Weights of a small GPT-style language model, trained from scratch on English Wikipedia.
Size: width 768, 12 heads of 64, MLP 3072 quick GELU, vocabulary 32768, 89.3M parameters.
Architecture: LayerNorm before each block, no biases in attention or MLP, normalized queries and keys.
Training: a variant of Adam for these matrices, 1032M tokens, 4392 steps.
MLP neurons of a small language model. Each row is named by its layer, matrix (down: output weights) and neuron, and shows model dimensions 16-111. Each number is 128 + 24 x the weight over its row's rms, rounded and kept within 0 to 255. Numbers have three digits each.
After each neuron's rows, "fires before" lists the tokens most often just after its 100 highest values on Wikipedia text that the model never trained on. A number after a token or word is its count.

L3.down2882:118117132148101138090088166109097094133179177167130127146135103107121135133149128155109128076148102148160104149094115146123121138074118120100134125119137096125150093150118081141114079125135159123159123123103122094071152142105132134133113065115098103126116125135139135113111111148146170138
fires before: ", " 17, " |" 14, " | " 13, ";" 8, "." 6

L3.down154:148093149110152106165090168146132085127117134129106113123179114106143143106124110153130159153103164159161101068176106147123139105121130140135145135119156104132151146119135147079135157152157183101057149118145137148136141153110127151128112135123155107113195098123154158127148174152115145118
fires before: "." 36, "," 16, " | " 14, "′" 6, " |" 5, ")," 4

L3.down233:149088106140139148103146103149122142134100118177133150157127143133131129119129141154192111090145139142133129127106148141145114149192145090125125154127125088144109134159172119116166106093092117122102141081176209112118141130170117122150117125139167144099161112130144085084134125122167131141
fires before: "." 22, " | " 21, "\n" 17, "; " 5

L3.down2175:123140133121130099116089168063150120079104147129123081086095117167118105100111135141157102149127099140146125099136108128157129108123090075132145150107126138126147132128158151163093115171121095135166077095085086150160142142146140125149110128157141130135189090117133128099126106095110093129
fires before: " | " 71, "4" 4, "–" 4, "0" 4, "2" 4

L3.down517:164134148138175146087091122149090137138130141052115127128144127168130117109133084127152133097132122123127146130165119119075168145132149081114192172126107121105166131132147119162098121135115178105145147183142135147163134140103106199139128080126144091143152125130164129092098132125120106147
fires before: "2" 46, "1" 29, ", " 5

L3.down1412:126180100165111109101141125121122147104148150118085185107168137148138110147114088119135129117132118135124119094123133121157122132125094100108125126140094113128182133107135136077107120162128135121146134125146090114099051153135103099103184166150075102138113101114097143149112132136119121173
fires before: "." 33, " | " 13, "–" 11, "," 10, ")" 6

L3.down241:132127136126150087117109102116119090105146160113132158091108135152130093145109132143079103133106113114137151136144107184141100121178117144131086118122116117081154138161117141065129103153117108191131140095183138167117176117116137116155143139093133119116150148159138107132134121146143132098
fires before: "\n" 32, "arget" 10, "\n\n" 9

L3.down1544:140176169135148169106138151140147131082117094114141141074166098148124128097129174092112134152106120147117112183126158138155066105142124118123132143116135140124104095130147152149148135123150172159108113117186164123070104151126137109165165141128107105103182121123123142088118125139101107156
fires before: " | " 31, "." 23, ")," 8, " (#" 6, "+" 5, "°" 5

L3.down307:113078126141097111117121136122127105154130111111119141117112132170107117128076124135132120128118082134117134101125139139113113141178092133138086124135133111105095157118105107140125124140101121176136131169128069107119125123172136103116157177177153123128121096129144122154136156101107134091
fires before: "\n" 19, "–" 15, ", " 13, "6" 9, " |" 8, "7" 5

L3.down1622:090075167092162106131139109098115072148114106134110149120145115113158116142110078169125083121114132102131104126131088118111144059116124111143134179152155120130110135119086100101124140109103122096173118141088156109110140168124139124165130181117128170143194193110105090152109121100093138093
fires before: " |  |  | " 41, " |  |  |" 10, " |  |  |  |" 7

L3.down1236:126106111114122132109129086145124126127120145139080131149125110126113114089124115155146120114131135172165174111139092141104137124165131109149147120124128154147159168115134147156095153141131138180151080121114146096134128133148170087133102089159127157141156118100156175065120090115134147150
fires before: "1" 31, " | " 9, "–" 9, ") |" 7, "ura" 7

L3.down2125:142153096126133125188177120146109108097112164134170118166111157140116135140192147137103114138104144133120129145125143153132114102114105143126150106113123113102123092093139157111126113102158107128098166091116145143128114126140151087134125106132100149117145103118154092152116094131155103124
fires before: "\n" 42, " U" 6, " | Y" 4

L3.down745:148187119085083119142118112154125097113145124137156136136109087114119116125095124090133152076149137123123096165119130157183154129130103107118117111139060114140116097118146125094134067155089150114127129100079155128151170124140108146100177125193074151110147107088130142096109158113108106100
fires before: " | " 21, "0" 16, "1" 12, "2" 5, "4" 5, "3" 4

L3.down941:129137102186137121152196183110138145118110085151153105104131136142096168106134136105120146156130115085096110151141083131131167124162114102126121123092109145127148144130127131160154182098112114114114103175083125090114192140064165110109149136144125144089178142134109141146098136097117127162
fires before: " | " 38, "0" 10, " |" 8, "1" 7, "5" 4

L3.down115:116119108106125121121116076113084130152093110149139141114146130114107104122156128134144129137159161095114084121182118145088114127184134107122076121143108157122097126148128095110100119116126122097149120145112116162112141113181110173142145111146083104112189100130104082078127128143145111137
fires before: " | " 46, "0" 12, "1" 8, " |" 7, "4" 4

L3.down1755:106139119153138163138115115078093145144134123147118094133152166138128123120114140158133137189133125179163143100148170128120118098138144144136173086151109094125121132135133112108149102162082115143141100132117101118127074121197144146129102163151136169155123075124113101107099131132117124103
fires before: "\n" 37, "0" 9, " |" 7, "–" 6, "\n\n" 4, "2" 4

L3.down2098:131146109130125112128132122108148110126137116196095180145140108128143100128163129182126071111147141107129092150121130099148116108127145105130133160115142113148124084133109104117146129145121113131141118123128181112107153098074148128122122129147141131088125123086160088118159125134156121143
fires before: "\n" 61, "1" 5, "\n\n" 4

L3.down2012:087131119102145068120132060117144123123087094134136160105127140160093150162155161140109129162137155154132127139152123120136104169135094103139125081096102124125103166127142150091147104134138099117122082118114122076128096147094132076156108172079152139142122182151159125092144121111141119180
fires before: " | " 54, " |" 8, "." 5

L3.down426:161098076149152100168140124102178176142124153158131088117132090133086129139096123159150117153120171107166087158176123172168131110104133097105099119114123124123158154136119096158122164128111105138178116156124179149149136097128072113124098094116160098152123112127156137093087127167151148223
fires before: "\n" 50, " Im" 4

L3.down1227:155134104133093165093139113168122119139116079168137120131082126162094109131111115121132131125107143139156143151149090128125113140097139101140116144092108127147145148127124126133110132099100140103159091112119094176126095127137109101109133121107086180129121050106131159088123099080124112126
fires before: " | " 31, "; " 8, "2" 7, "0" 7, "1" 6

L3.down1694:143067159138166156102110103116111143152144125142110135119089151130118143156156116139193129115132161140145174095077156106133124150117125096099125181121144107132139107150119141140142126138163109134160092152125119169141121134157113128169136170114130155098137091139133124098083144121123098154
fires before: "\n" 46, "\n\n" 5, "ard" 4

L3.down573:100134106112107124122142110117139161104131103111118113159118119138123092122094109143128121068107106124133122129121090102102101169164130044134082123107127097090122128105138107093130130129129150144153113084142139166076102169130112107087130130145164149139154118154139128112089113099168137132
fires before: " | " 25, "0" 12, "," 9, "1" 8, "." 8

L3.down2094:092121125137128110108125097114191099161104135097144131118157153165159127090138141130091154158120131126112133100118154151079133122083137130089155132141128121072118061120120120106107088142094126176109102139152121119135126122094152125161163123103118146130168114077149080159113158143114114154
fires before: "." 33, "ush" 7, " | " 7, "ima" 5

L3.down1008:180109090101122155106118163143130142091138111155094127174119114135107131111117154147115144140107170147147173136195135088120087121115123210145177186158096128138104168153138095142138119134087130161098128151142119134120113145118133180133114089160141071133128162103143116143123114120155122130
fires before: "\n\n" 51, "\n" 42

L3.down2729:132166103140136138178148112121084128157136078131124089133149135155146111102115134120137101115127095132117114181124132134162133161162121075140174098104128103137139103146120164156133153102082115129134131114100130150169120134138116143150117090122169126154098123085116118120135153154139095123
fires before: "1" 43, "2" 40

L3.down1009:163116136123164167128149134103135142126153132114100148129118141137122094128123137131143153123127093120125135166153134141113155121127126150120133120140123168131126168134148157164146125113132163114150116164149164133088146124137121171129106088117142109136134106128173092124120140126115111145
fires before: "\n" 82, " Im" 4

L3.down271:131117098150137116155151095108112159119107147106148109125141135139116095138117127137146176118128123168065113103122122120118123171131122142133130161133176131116102114090112109155116100141105108140166093116132139165169132137155142111117081145108163137156157071090139137113117099148201163139
fires before: "1" 35, "2" 16, "990" 5, "969" 5, "973" 4

L3.down2248:189113113093131111114126123113156147134131133132131124132135110160127127140104165163101137107162191130166110093174128155129163122061139165119102139161157132133099156105131122120124129142084091164142146123129112143115147133128150142131179119066093119102113113107131150106112124126124131110
fires before: "1" 28, "2" 26, "." 6

L3.down69:144130145127128092096101155140125127144147119155184125157140084155133111085133120109124113132115122135130088120103131143119124166139124122158090088157125129081074153122100153135128097127118119143167116122126079133141133166138116147099111145098125102138139100131094168079119110128153136139
fires before: "\n" 25, "." 25, "\n\n" 10

L3.down1718:145140134113183103119145165128087129157160108113107150144139139139117102125133163160118127153134149149156119104142129173131137117121125152122130143146130139137166172119159132163089102154070122119133150099127114169116136193154161130157121093092143113106133125117117128096106093123132137125
fires before: "1" 34, "2" 27

L3.down2370:141119140189157061122097115131127123139110142133167095115151176127144089129160117126142146111123131110120119119147159098135174141127119099115142096127101136145128102131105137078132112109124174126153105090116147089126136129136161120140120157089078089130150092073118145111153083176162138129
fires before: " | " 64, "." 14

L3.down2272:185151102059100135168125121147165124170108133159133166163092128116127118126185117119097155144107139185144149130114138141139109159114151163133108114123143137174094099058136153096094137112132095099116141135167138128092119125149178089127127093142099111107113101136115121115130146123155112139
fires before: "\n" 59

L3.down1495:132163142111117163119190118131140137159146091088101136114137115147134085121114107107121120110157114107135144143133104164079137099098155117121097146109106134128098136102053169155117122118126133090133149122164114099157159091134148100107168105101137095132113139141115132080107132118115151142
fires before: "1" 50, "2" 13

L3.down2684:118165120101144146159128121122152164104138101139145108120132181102157122086164131117170092159131129139147122194131124158105124132135171117104161145111101123163133134156119132141090132166143124176102135136122124133084113147130134120112149133178122132131133146058105135154119105116169127155
fires before: ", " 42, "1" 14

L3.down1936:119134148121101114106112161128125107115123115147119124091089148123117132120143127147129155127174169140146093096127138148134128174106142104119112105114136129149157130148097123126137137133100077102122093123124155146090133144105107132113155143157114151137161161092058163127147128100117139079
fires before: "1" 29, "\n" 13, "0" 8, ", " 4

L3.down1323:159110068145141109163094108107133142124155152126105152107123088153125110145144118148131089119156160114185099133123173132122125102145140125161141119138155120166120108104135085106191125104116112137126135130138160152166149163096127162126123070175128160095106138121146121125135086122138157160
fires before: "\n" 64, "18" 4

L3.down1925:109136156119122121123082133087128090178112164136134139091128121103128088166098132141099135131099127129117148162170138135107083137143138107125182204142137155168135125141060102129123161147123114125104120134135128109162132139164145091118112122156161114142120100143120133130120127147174085137
fires before: "." 19, " |  |  | " 13, "|  |" 7, "|---|---|---|---|---|---|" 6, " | KOR" 4, " |  |  |" 4

L3.down2785:123163122149163138094148121145144129110117159114142098106096156159137087111114163091139199130102096112123137110144123108143129167127127167054150155126121138113123121133110127145108127156149100188091118102122056102123102131116144122130109130119157139103133092099132101126139140162108114105
fires before: "1" 46, "-" 7, "- D" 7, "2" 5

L3.down396:161121131123093067144109090121148127113081132121145149114141165117136149112143129159125127143145114132127107073148083127125134127090146088122120101096162138129141142116136101072106132131109138136094148155131128113138130122136116102152149159143145144087098093179126123128141154131175115113
fires before: " | " 36, "; " 17, " |" 6, "." 4

L3.down2653:116144132159131145171109129139121122140113120135129126131152153145097128148119115133155141114132115178109175124091144156142150115098157199151126095127113106136107126083149106122152180147133132122141123090106113132173103160160101099164107066130107127127097093150134151136167097095149165185
fires before: "2" 30, "1" 26, "6" 6, "4" 5